Part of a small language model's weights: width 224, MLP 448 SwiGLU.
MLP neurons of a small language model. Each row is named by its layer, matrix (gate and up: input weights) and neuron, and shows model dimensions 32-127. Each number is 500 + 50 x the weight over its row's rms, rounded and kept within 0 to 999. Numbers have three digits each. A neuron's up and down rows have the sign that makes its largest values positive.
After each neuron's rows, "fires after" lists the tokens most often just before its 100 highest values on Wikipedia text that the model never trained on.

L8.gate437:510522486406623410471506574439583547408557532495434529572533496487503624544487460446542507516443519478564469525535496535504515471463479518525492448470477495531566507548582465534555493447545406568464526556600420470522468499477544565499452546488467473366487497456508472525556493497489564430
L8.up437:595432486537452502424505472632491475485478467511507537570587499584510455458529485562425478508471514406439536508482528461446534495467496571512568560552545587527476399450511556488434472509498462482436461477345501438472533438575491546429491588469506477424506432497479560565431399591475518422
fires after: " the", " The", " a"

L6.gate204:483454566387529435481489475464448450517563533477470565421420538526578457497540448434563436456459479546472445515557488452577423430442414462505520406545495519504554432401468487477583514545473527478513572529485451499487487492532580495605446517480477506550495553439430564569459569508500524546
L6.up204:481478517511528382522500476528484472534405529459477528595443473549504552457506439485423501497602540453413423508461583467531391492520635539484426467430418541509504454433487550554521478568517487541489451512476470577474499409523508460379523520494450451459473486550454380514559498495503490477
fires after: " the", " at", " in", " South"

L7.gate203:573595513455577423589571491455479469532492463516565489529527479481544513560506490533564495553510559558503508447431474551518508571438478514487522445402447485509466509541465460570487380554587512499586501457604511459442502550518523568435521483475490542518348514570516493461484508513495456536
L7.up203:506534535509490454482493456423441550536545472508342644480434503507461432492501528568531483472519525509513513530561532425491516501518428535494440478488548483424526433650578524527630508497457560534610520512552474512379447581524485517468473544477497482449490462518512503591532380507543534500
fires after: " m", "2", " c", " M", " C", "-"

L9.gate327:525461410541391506436449485583534543493508475457449430538427544545517514502514536529425491419472584440470547514478390441518501544547481494508510517480474513479540458528445441459621476558453467455573505467603572438531567491531504636546422500467453420514567554461480502491415511489500596462
L9.up327:518534471534417487590463444524536482528474432449440491486505528443508494533517367524513521420585543481479435508458420545514453570490492443402465504466487470454542527466476543541480502520493483553528434509519483575580414567410499538506501412514541436592614521476461453494476493518455469379
fires after: "\n", ",", " is", " the", " was", "),"

L9.gate70:496594461522493532437435506531501506518550489422484493504587577484482459498505504526465465453524514516474483481509487488475460522516426431442535440492515538491380563536473495496516546536534522597536511415550543525508445571542454480528444431585540444542568498443474470538508454423593617423
L9.up70:465494447582540631565452422530521494506567513587484518490531547486611558467419463492473547407529544574472512476535464508557519537572494375403528499545547500504497442521568539432531557471534502464558588504535548524494488510427575502438496568440351433480578490521489492561438512476521491528
fires after: "\n"

L6.gate289:520546555518415552430550512446477432500442433506538546474559389351477402497502526465407492472508515483528539516580459565491424513472597492462555568464497469527547444469524602512525556563488591535506434524503553562571497492493553471520483589466511502462562501429465464475493483391506443487
L6.up289:544487518511434477486478494513576475567533521488446519532524442534437436573517488478618558484525515479434441532623462551557416459455550485413469595532449599465397509395442431449493520424493554379516431488438469460522587471446547473505520460493502456483519550440535436544558521436471450484
fires after: " the", " a", " as", " micro", " The"

L12.gate300:402457460532534470617474397563452438415541536485522466543568463532478453535511375462487549589470528499398567531479551476463455525485452476503495516611512523440559481450586532524475496518480550422434536524499502509457516589503435465586488550505510510566479585534465511531475516555502515505
L12.up300:416486552554485459591514468575568430494454559414521455531517468558489558473513463526508579474517475429529518524475490500405453405568591572563453461412528457523450526502533448601468583481575506602529583477479540493479516499482462536530532519426446521416541481532492463486573482533542553471
fires after: " (", " in", ".", "–", " the"

L6.gate362:510481549431564504555432539457473429498493467534438504420515401481473543527492537416469548463458497465426437421448448541466567555383431494446617519461448450585565446490527447431524548530416523502442510467498449486496414458497399607565495543479561493465453562557442488551491483547530553583
L6.up362:510429421535564485371486557531530490517584566548505553489427447440570574477507430446599446455444433478536544491529554507534494473519592440484446489540588487454446467547547608514462479528500375530498506541461447545458564425474486587511495602525516463437550547441563532414493543554454626476
fires after: " the", " The", "The"

L6.gate188:511437460435495425506470450424447539545465557467468453489448483419495485520572447388492514490562451546408443578487499532424520565423452470470453435433547493523525505584501494418555534513568468542502471425545476515550487522548517542507510530463441464543499445457482516437433462523501451424
L6.up188:409499454592429604509493536513557426454551417477496517450566384414529462461458510548478526465603574483427491502465478451502520422608522548477489529486446467521420461466376465489472511483516504465592506493555442489466513502493431367508508402483566363446540380556462580532487483473461559509
fires after: ",", " as"

L13.gate296:508477419529557500563455541378531487484443456514470544503469496457570418542569459577501469477519490506466559455535498543504499472515530564459445551466556484583443512525408499439418519612550637457584548518512501475461458535511543607438423509431502525462459440497431567496495442438502531538
L13.up296:465663481577508429462504425512578528461549516476534513539573536544504484464588465516501429572471516470547503522507564616459538404532561513512532502532478513485462518511507529531401506466479511494433485454456476579568496469553519528468478444456456457546423516536494600546512484512477493412
fires after: "\n", " (", " \"", "-", ","

L10.gate424:522488458557689494588574543505479484473547489446585456482554554532555469526488458529543449595535436482547453479505484453530593467562422594473481408458556534479476488563501494450495560467472511455587534470568434555568443498502464580421463467503512479570455540482468506544432516586470506464
L10.up424:523431508510580490481482574647554440522504434435559495475550530468540529490428515451476573442518533497496469502466497476496503461501430492496450556572537445613505443542570513501525463551485550477596499520561511446503464552406497576510494500513457511533493508475413564522492535478533577553
fires after: "\n"

L7.gate150:413547577467505352522518483524423499499517420534495483498450533550489463578546484497460489483559504493566491524469394446561568457470358473404412488532507597490564419585447495534391486448520467530396477460491495510526525443517516583521601470468505483506507452469420441523561449547530580453
L7.up150:485498535556562439469465457446453600377528394525548422407502434452537495483403557454471512459523506573465519470517459343449607426500484512489516487595509517534427472437453560458544486531508449496483501513569509436416643478460510523535531425448522415564462474470498458451516529467525508431
fires after: ",", "\n", " ("

L10.gate364:502593488393508599489530465571598497449482487521493434521507408546444457517570499543562558550462404490530455459440568495520472508499458552498461478465526476482538462546501487460485541494443517538548507516440448533555541565536421508416495476500466531496500496467460497612528520579467483540
L10.up364:441561549441496488419455489519515430542562544521447497450406428525506445540644485516496548455578542540526455472438549519581430636584385527536496562422506460539450449506442533504536512565468464401582450497526436530480475560410561500466537499464527516459498475518482463487499465535491484481
fires after: "\n", " (", "|", "===", "ributed", "eption"

L8.gate49:505465549458498448483497452424481358520512383564481487514484470514496541502483451499542534523449492490435520430453406518461467519501544517491530554479507583448481537553541388414584561559483530531475579516521495489577608445481441424562543448492558435441438512509466503516497527537469479468
L8.up49:521499440444625508467537485548432496522506469509524499502525408417506515443534526512481494418570459454495600546426470579497503444513565535539532474598486515487550456518480478540421574488500483538594448571489492529516493558541512463554545502555470422500539507469474470543488504526476548400
fires after: "\n"

L9.gate73:448526475461531524503502503482541432566467491561462468467451503503448523420466463480518543548507537496509491522486523509506579554493367514507535425484598456489604546529568540540424562436575570534565495436423484420499443415465525558438399516597518504467450494538543449511571605550441559541
L9.up73:485477526478484412553536466536503458474538476502485457572464539606542614450553470507549544537461511436495512500507446573388558490539456426608506467509501482623520501513477501583455515529418526587514438435449420521492570558478521420439468587468461463483437569498522527553565478498401466523
fires after: " |", "\n", " ", " Total", " other"

L10.gate146:483577415519499526585487514507521478439516474576521443523498480533476536473468472469538557502422408502517478494441585595470495584475449518492462506470453516528448544550424563508521473522381486453454540514538473389580501479510403494446474589438483482418449544433519446528586476438424500507
L10.up146:469543503555486536452520464528423461494537460519555463462460462512552519537498471457515400528450522632481532530510487479557446434541475577518473493587418557506502499454533546561494429457357494503550473467462375578479550566528468444592524530508488484512539519529553529456560526454553468536
fires after: "\n", "-", " No", ".", "|"

L8.gate345:509501508599516570514562510493476540518390455453475559477477522585515480407492493529431452540510540616456516472511514563441471467451463565509473501579468431612528478490458456500543505509547576562512472481483564538570507495590489523517451418519469591515495547482607492541544472477526505457
L8.up345:507530546593471485423476524614516512581470390500512456547586448424483540513446391482510574630397551577519443517499539466489497514468486499471472501441594507569525368470456552536566496460528500538551459513549558426411511423421388521497459538522525497463498584483574473490500440459556537577
fires after: "–", " N", " Mar", " al", " Abd"

L7.gate118:525582492543560523534485523493547508526513512546559522552480556448612462539498471568585530483427546422479493470402521517406521542570530487503538416493557540481476523469432558450535445487467469437467496446525502445489526513482446467483430588549448567489439605522419429520445544480449483447
L7.up118:530497436455514488478478476489392518528430546492467473448379536492561539426443498482481472522484526412516482508372509458474432571518513498516412452456497429498522500581493429411502415462510519555442466500487444507574484452447501444488528493463497481479496504494441431540523452376469489471
fires after: " m", " M", "em", "M", "m", "p"

L6.gate235:465492439556469515449504565424500525540458554541530508545545471431539613589502497522517510519581510479447452547558484513537419606499540557416520503484522489587480434563482486542527525520499497524487529489491437428539522436570491528550491543469457518461511511440548574494463429532557432562
L6.up235:446523459548530563493464585522463503562519541488584508501531444626495474474508399539528498492472464442390519546532416500552453438478540576470474453426564446512540439448503520515416548548518458520529435552489480450531429488466441486479517530476571521460578523509606484550531513586559341528
fires after: ".", "\n", ")."

L7.gate310:541463544584538475493502460507545536551557644535498516498525590453530532419556541467539470511492404555521441529584475439556479459547594505480581538499497539526529544580478441469484497624505471543530586592503398468550456509535482539486634564501516548431513495529539569518570441497537482507
L7.up310:480470474531483413539470464567637451530557513425506509537517511592561457540446516505444475458541450441397529455634488452583577533589572497507540482340405511491462561446554551511545612517513507524545534496525561512473605461497438523501536526451439441475523457526517520528566496484438488522
fires after: " in", " the", " from", " Ch", " at"

L2.gate42:502478384519616530508485533568561484520552463440505433559493471476493449472430443482453428480464465528507518518541428520539491375487552508534534489509533462541614596505515473546461613546564501484534592469522365588554521633492497498599571496453513481506484487560475493527511521483441548530
L2.up42:477516498443507508534456518509474504541544549454584487458633467526514480513523460371416463478499493601537588593557478479514500431460487559500494520567505484515481540499532485510558534498522427455516516548503422622417561529396414468575447564561442468532491552574559604535519522529438434486
fires after: " |", "-", ")"

L13.gate246:636453476477478440483508457432512555532524572523520484571548498473503486569550511580423433532518492523547440555520515474442490540512499455498636555369441521508475383452487585587544499517510444486617498475554402411540400503547517456508522485488510495497487498620485449509494487486441535444
L13.up246:546510541522554517517425524516538523533451463517420433528446449476609515552461454495493503527483505473474478424389510599557452387637548472489536542536581444546436523505549599408530501547390502533529514487450505498538489553497583572401461513540458416538463565486484606481475474522532506512
fires after: " was", " is", ",", " as", " became", " be"

L7.gate346:509514492473492524500483518523539465506483499541406563544461485638572543568553560498562617503500554564464488441489475515478485597523484479470488540482429497563388532600570474478544562430446494462520558483539521425506454521417490520528529376466518505516413484529443491516412522445578461476
L7.up346:490528492537542422595549532528490530479378524450490528414481562501518610580592483463541554463477508515520453496505541407520493541509436530468547557418530456474463514472471483424505440537523545415444546531586543537554459520503408484576524431545603416490529444548496495467509561486506592535
fires after: "\n", ")", " footballer"

L9.gate336:553503476514497462505508451464528487509552533462562498472563557495554499473549424557479514545394591487569519461540509400458475547504484505497566537534567529401519494594572460447454497449568541483448436512531498501534511512517547536547478478614532524426481487490462520516510599565595478463
L9.up336:459542605461536494500551556516530486531519522525568528526483459503590588542532385484528467536587478516462673551493573529518479533429597455511575505520509571530564394517543504538547485448520501511495515497441418531506522452475491590566518548526502534562555557494569498511493583507502532445
fires after: " the", " e", " The"

L12.gate411:481543430568409522553513429477423476512512556479534601500543467497438541530442492513456488523470475486631557600540547466545414541561507489533572534479506532440586478474452523485574490442523377480418531428559583440514486513480481524493435505561532561451507485540597491595502553478567554579
L12.up411:525556519450478565573534537557465455527548540493494560423495462547481452485391554452500520519526502441453554504548517447535422459507520555509517620523440535472652428578470427427529490521485521575472451517554444404499498501440459543521466460406394573459590534560504449567516451494608500500
fires after: ",", ".", " |", "-", " ."

L7.gate367:436530548523525491548490496526505558504389541519575569536461537576601464529526456442429482493529525478513452486486547484494462491427389503412503556545557450566575541492419515537538482473504510553571556502538482612524480532535476485538459497554420463542578564547410446520524484503540548546
L7.up367:422420488517401510531543512536489538521423477521529518522420478505521518436524429489478441515468423428532551564509566491492430541436501509433442517477547504413484537489394480478579533468443472486489489463570459584502535499626527444461467488639483533460527453553569455499469483519536632567
fires after: ")", " is", ",", "ax", " was"

L7.gate438:585540513438459500455599501431527450422494563561513476555465410442491495532536517498465525505518570543684571525560520547611487454450505500518549527506450443536461509407479418541611456513416562529527455469535466477524483484575646456535621538536557497499567577488525539473529561515497537547
L7.up438:493450504542509417450461576479601556449577460568571533489435436558522519513503416474495558501482414526517467460595560529558423449463474540464515633507458512485409470447452487463565530423506511498473499511559505475440464613556491492612619535571521445513494527430671505515536497500523615589
fires after: " the", " an", "'s", " a", " or"

L7.gate87:557479562477492592521474504439529494533521447503507423549417500462469452474420469513523431468519475486577544499424389496534484555466447520518468539470508587513530518476583603464522485447510470470575483500535516588548563470578545474544538537438509481514630466397549519428549538544483421403
L7.up87:518434606516541529450507499485487558454579502496432493453557537536551532412513497539420471539472528586529544482498440592494473447400415479488432488513467490477541465498409552510485488570498449566477540502576569491478515438577473530543540533533366474515508472457506561462403507483480459508
fires after: " d", " D", " E", " is", " was"

L12.gate153:543504477496548424508518506475529581539494537451440514559535506441480483471562533565454524487536528479566556540491473483414457410514366477479411518554472475487520469539567479555489484477507506486367537532495534392425542450533475453460427534508413498471581585530571554543488481472488426520
L12.up153:514409545416494409498527575537480579571475428500466523466492529526401563439437528502425500584482511540519555451566484497562532504491450507457523472546528501521570466491486576543530506512535527549506474495417582330478545525615600575526497570463584519458505405513570518474521521484519584547
fires after: " |", " per"

L12.gate235:487490529457480516579498498550464475483505502499496523522493441556521630540476487548559496594554549509549546510508486452358559536547592448525479482491474491474483456506454455597478421455518570570545556453511434353532508492561367468564543469460499423494497535544606465532414540535568466578
L12.up235:429382499531534557573531449550498513481418574523506461470553468521475484505548525410612399577452493485494584452568430527502498539493478513546558483450472474495455466449513558499452474453466636526489526529513486440545492467522419540460537525565457497493467523435514558475536486490585519471
fires after: "\n", "b", " ="

L12.gate296:517554511548541517463539527572528464483477518511542513471490528498453568529543555520451444402505491446432537447557579468462480555390523468423590521458479463481478523474539423549413521457363562593452423544520438452548540498525448494514441496455452527618532554538390474510520508486455468469
L12.up296:486499478552573500528559556538480467534457417578474425503513502541457535506586478569479536445488547464541453526470545440492481441562485471388481462453464568508507412409497582525522461495506440518438445455451458581517532578442557469468549517429495412507442564499404477486496454481436519483
fires after: "\n", " (", " \"", "===", "P"

L7.gate343:441522524562591548507525472495647449520437534533507578560607543520551515505565501515511485483515398506484589523461564600579538561454523532445492408465466458537491511464497477495598502518488403546517520551465471518492436467532553558551460527542391509530497472463497492456512513480559553474
L7.up343:501447547555536481480546456492542505522435564457547466454528527472508631424532374571545522437458449482502514501462502482511520444568524465514493515538369546437375502399519578451503478564514506542558603483552417449486443521458513532573542421483470553530518529451499532544572414497505449504
fires after: "\n", " ", ".", " the", " Party", " Season"

L7.gate256:484538489541498510461515477497458458467459582476428562524551534522635544532478605411474521490528429416471473538407479512479425491556524421459552563520436426534500473350460474535558511556496501476459523506551505497598494493486514447601520531537519510547567501538527440478445462552532510522
L7.up256:550457577445555458537493448514553500474454434471580550401415519525504464538508461413473426542539520568497516559468478502485450465509402495521556549504467470433436440434482586478541503430521483533436659516568497477604468545524532465497567509529470438583527541589398431435578536430483538531
fires after: " =", ")", "\n", ",", " is"

L10.gate277:605418529511558530546500483446441530524563526477547454498472556491637475524528515523496531496534468478490570474564482529495483488468506577513475443531573498428500476427528409508483470568445510410544603525594374570524511545443513503413501551535489548520467462401488561570553442346514497521
L10.up277:493544479557399478408498496431511570577556565573450458476446557553578506445473494534451574493428470419525514520478450464482447521510527532401569458505505538437460492400474484457581498465369500434525562504636430574482562484503529459520544474539468495590489517429449513472534493389496499550
fires after: "\n", ",", ":", " that"

L6.gate311:433475454501448573558562496344435548525462542543500491546588454538511542489520419509543375511542452497515369456417523545424498522425527584378507494437482508469507529500475501459545479465638429484472600465555483446542585497480530556534449521446486524495517471526522484548424382591495519467
L6.up311:452530486475477499491467473544461522453514561492499509496530515547406532488544468427519472518497460527546472486546506447509492421417543585505504502567469465501471507455570443588487433533508591511517395447520471455491557553429478470509569542577557463528465573483554489453474447408485523519
fires after: ".", " Add", " However"

L13.gate102:515467611496551461456517411523545421452508493544592538587594433670613505458478416551518589503432506534548490486571504480472490441514478511598461525529514517496540451512421424546521505480549492514469547530450478520520505492408559512558499572463447589520488616489556460466525487561539550479
L13.up102:539454532523531584495446439482490453492506523485528465525450516527447529466455498518486536576485502564429541500520551496534488407658536492416490477562503449499464511354486477540519497516476624579528464550431452498432520467520492472490519463461521534482543521555452480395460504588512534434
fires after: " the", "-", " in"

L13.gate270:529403527451500460534476524570483469519482524528468506525499395595512481478528489520512473460465530435534429426427539459448466501507447485574514545555531497560507534457547498514514519479578542531535407595476504488517497497515540568527519495448510491446507580426472440562490558511556556489
L13.up270:475423525481522464480479591495462487603530483510465489528528485432530532470563591564496482541475526468476545416464579471481512449507479509582489520568494534523499434498532531484568424511474555557512500447398407475480544486489485565494465597510509405455446475479551512482499562475445580534
fires after: " the", " |"

L10.gate433:454530494552522497504513562481504613455528537508514537510594547484617392444442443560486533513504504407463547504465465466605475475460492477456510566517501517513476513427419514484534495530509397489563478550544536509570469508541440513504532476560592480528541512426477494524583452494538491514
L10.up433:535464544559405559521506553465441608489556436497569525482516497457529496432478421523453450424487490503441514451526438482465375484494451438504555518505510518564428543478414567504460440581488557501513593506598520576502535570457521496483557500431452425485493478359480504530573472472478323490
fires after: " a", " is", "i", " was"

L8.gate321:510438475537543535515534517452556517514550475511538475618563527588390481462477479546510498432478489488500565465536549516507589498612470432499348521525535501485450519568394519541400602531556532592455503440538474638503545544514430553532468523455499533483469462533442422496595457535490393455
L8.up321:508473388530477548645498508524491449548445503410509490491518544448537532520539519589506487535561433519450527475485515530534499480528533552436406609569489528477572443514551513579445488458523499546579530488520541534563524452383472547527379564474543570445450495522448454440444494497481446593
fires after: " H", " W", " L", " She"

L13.gate143:473578438502539441466437512517511500532507441486545521504476513569472515429543556494538492436458451478580524500445510455432451609529547511578522510535427456480409477444514597484553532484442511548502554437481564438560473585530489511537418529547593435489606507537522473569515423423482639612
L13.up143:474502559500565465502564457472419476548523488490458493477502594372467478551565534408357510382565501500498422517467468545495440508477530471502491522588532394518532556431505519449478537615533484510466479504487586597551552540426541487515485516464501525568485453483501475497513451550538472494
fires after: "\n", " \"", " (", "-"

L7.gate302:458457507421445538532588507423494447536547519409490447501432459487417487453501402413534579574473498551521450489476534472502556450530505539438466467461472476468516489591549509443592537456483470504441507493480441544618486481489529568511501495480520463539507487558431430410497446501511513548
L7.up302:495492416405447426440495527441528411512495516455440450574458479402473362491515495468487386496505513494512510442555487498487438521465571476497468520489487590494532539457523447485463502498571441494560448551475454472446522462479553492506513479549420523508502572480450512579454478598484532538
fires after: " and", " of", " in", "et", "rics", " En"

L10.gate427:511612566634505487542566486507499449339441486460525446462383574399458489492558458464466577492464495434538513517454514478516464530539548526423558515581494542581448565520486481522499502603505451588493531432558465495581542517501504468502520530437564464543413531501456500539514503453450525394
L10.up427:438535585524540465400532507531467549485467418510557532474436411342615503518508473368495471480527458421492501550519514506559483486573573489541515404468458510510565499423502556453520525598487542536587508460537465624613506517499532490456447539465426394548594506429514567544600523476583500476
fires after: "\n", " \"", ".", "//", " '", " by"

L6.gate255:457542476508431427411487532438519426422521459471504492578534521485474539553420533674539513492410565488472421504521472441474496398510489447426549532533421472454408473399482488565564457478557495468536435490579515495539537533476514474517488551482443504544508455582477486482502588568457535519
L6.up255:508535491539433581420433583515527584498511490542439445503553603571504533570443510623514453539455540529510426518487521416529467551502526494445592534512535496461494417451520634521526476553579489478547535594486554513475540439524459548500532527534516512453514506474481515540472560535448568529
fires after: " is", " as", " was", " became"

L7.gate73:474497452556506527479503507485441446499446546524541615526459544485485551524607429463466379470602475497482521534427497493507449533406577576422536394598521483505481515535463490481476425482503562456507488444496522490582514519462448473454565507442547501456541512554379486499448549538559412506
L7.up73:505427422510484462476565504426460381359574555467464584543505518438548499464592524487424477437575526526426515509491524463482413381514551518402514553606462508497491530445509468443474415458502546446481523503532535519570521528458478475505545510471517494489460566586469468499498444552563523517
fires after: ":", ",", " that", ".", "\n", " \""

L7.gate22:436580437499467501591540525502539478485478546536494425521444497498470588532509464546445574455536574513538409550463445498508521564583503511472511572541542433472572483390471469397546483472466487514528539445567631426529579520495502531503528458527416487510396441431469474534556544485525490569
L7.up22:502508491466431618561496557463531467518462535509466513502513542497411505546526561525523472520535540376559345525500427507466485542464502469383536601530432462471472413437525514464517533480445470509440528481514487501562495457570499493402549517529490438529424524482420444551421579396562504538
fires after: " a", "-", " b", " A", " B"

L6.gate247:447415495415523555504626487452421544565497440467526443497479566559595499512543487538562483496557469474526507532479532502501485495354547587467522439480495517554508483522447467585492570547588495497473556519502495394462529472413487437524503524553511428555583495516542541460618504537516466444
L6.up247:552496480552462560484506491471461534414468443525442542520540563562561486513438442446534463500485476530543393513388525589483484461417503592445533501529642525556576451417535526520537597391557569552469566511527429508597525482450575435522503486558448487536545488480588450471516536457542555512
fires after: ".", ")."

L9.gate128:588458487450554551454505509479553512511504558452410533482575567454465536496487519512465578440408553538480476505416555521473546432470491477414452429524466419500587530566508471449551508546412500505485479474506408482495394428455629504545551605598552460451516510476477471489475558484551457464
L9.up128:543426543432456493513485552466535461545520569565453480525482622547487576541577544461439429493486443522484513464544501415440485543476431592561517484529407589531550475559553475598528436502495427473581552486463444508552507533497514523568529582490471507513537529453506504529599469453474456494
fires after: "\n", " Year", ".", " Season"

L10.gate356:501407522516417436536492520466509386546535456399584438569452455556532522469477476506556504501511545508470530471541466460525499529541460597554485476490465518537431422489598461522468537567484567472445441592459478525563536565550467567473553492621529493536477458514482443433505556652473474503
L10.up356:465540474539444546421458424461476541484495492511482519545498424513544540495475491606471400414428488495520576548414509525515504480469523499439551564508424459527456541524495445557402567473543591488488495584461545492520325469463493465524471447489488548548454532469460414404588416554506518459
fires after: "\n", "%"

L7.gate195:589474469582419504506524494445477442453487478598442561504586478525478524499541403408541398485527478478504547503548495595469520426484641508491489503546512556433495461409522572563412561574481470536399477550495424413521491491570481535559526540552436553442576565465469504510545494425519521572
L7.up195:546458511574460496434459431529516465518403592537497457416472581456600482618480487481550469513472537456553534604573486513509474495564475476531468500470519557555551459483426477511489486452463550467525483425496471520422525507523522477546490511545533449416532454527478557567445512577537557460
fires after: " the", " The", "the"

L9.gate0:548600501460523558438533449426478455523471538546511523503482504531449522447558568522536507571533572440469446531469470521521417555508460557498563496516584470591567516547420456504451505459426523385475562498487591461512507422452446535457591370474504499519394512516484477459564492428450451515
L9.up0:536585448539449518516523509435424428521485449548517482514520520500511500399544498512510515539574504407428431468539501553500413469534549533473532590520558452574587450557423511562481452430430522341450595554420598451457493459453444570477427427458505470511433473480399527596511482471526459553
fires after: "ab", "b", " deb", " Cy", " B", " b"

L9.gate299:508525449539432528490444480444554564511523478482517414508547503593545383485420492465504528464488565491541501574475423521556402515530558464561570474413478573451509587490451410432467455540472495553439549549610451527496463497617541574534498425443566509552451489419450489497485477529482532403
L9.up299:508538484569497511475599506471546522473452484533497482493487403518540532412462551492435536465486481457533535492501474516416506509498399473527522691481476530461464499486439462523461487415498416504439418526475584592502494472526457489494462485488560419551523452562517536557494566527484447451
fires after: ",", " a", "),", " is"

L9.gate23:510461363516556500523575452518483510516561377512412459545536498555506612444498483544458416456391530575412582523432442547464513438525529522553578516503548528503619459560466495476441447451522545502462479461500405520457511544466482493532425520524496426543543561618531527550523559549527527537
L9.up23:569531468472521487507526462518549460552443454502490456556446503582470572408467507410406449519505455512412448497475476502526571485531504477481494515509450578480539488360491452490407422554489578483530500520408428593489525540459495517513472493498437519587495568558446604497576492543495388504
fires after: ".", " |", " No", "==", "–"

L7.gate406:445550468515441449439498423447498543517487534588536476470454493482532505474462515450529496533546580524430434505535500539556534536508533467427541489551533540534441475488444519461490516551529461517509464406516562441479420451458551536557520515523511518480501524493583528500495464539582468503
L7.up406:538494609499532527508525486475609490456591564541508469536455475501446488498550499468528484579444610523454410518468459543494543505564565426562523508490576473481442392569491504625653453473485488504480606517435452497564419453464543527459510488520531480508527393432515459584471444391512556585
fires after: " B", " b", " r", "B", " m"

L10.gate63:524524419466516490462554565579533412480499521464559496488379482547507537491491588455533511501524523441583579510564521526519491428534420529481456514556608392520646557448443554538514505429474545490481489513445517554433519497506578484512500460592510531505498512515534515465364457513402489353
L10.up63:620478502491513546469622496470460468500454482465571450529446461511539517418471527442546439561484523441533549473468483513595483438547458487509436520523508464437614480484399475526436602430565569482424434451427571441514441528592531596468505564508522520449526474504497565510493394530402479517
fires after: " |", "|", " Total", "0"

L9.gate201:402490499484469443541467445479479457555513569509411497540554578535474546528472462434546438445543580552508475516417458375571466559459530532419445537503533428464471438477433481437497511548466531526526471420521485509511457433571532568532511502485549582482493441569499605504422534573513518473
L9.up201:551570534522580541500536537464525527458451554423501502488485550540547505473459535525467514449427536560539425483405504365422473505454439604456531482447542499513565443483556405526460412472553518477483574486482415562513493498496504507552564571430503492492481453492525406544555552560489457488
fires after: " h", " H", ".", "h", ")"

L7.gate443:493513468532529533563524493470545517523520430420554466526554491511565516491464425467481459489477428468535543533468440531464533506523470592495513570511546554471526436412408437568531495543590495549524537449462402470585555477504532426577486472510489462482493532444453597573476422537570505420
L7.up443:524507626556517485522512504608523477507558449619535536399565473464498492520514495480502502512438446394444554387522434418485501513568473566547532539538538532522493444367447492462579406437523498527554552518496565558502529523480515452552476501473552440480454524557462482519451469483476437480
fires after: "\n", " ="

L7.gate106:414458517596440532443596469527513488560562470556458523480539558478542440524440534488567617432466588611501524522461543486548516486462532592537517524557397528500513488503521433474537553557505493508558557542530531460485510610525510498522605480541395527489525530479499455437446515467476446477
L7.up106:548515438536555586489410484467435448536542616503449494483517535507419556524570581535505436557475525473510439538451433472503452484538526519528534562498474566559475537456473577378587528464478504456497527520546606453501419552519529477525532560444668518475549473503472574515525522511520496577
fires after: " was", " is", " were", " be", " been", " re"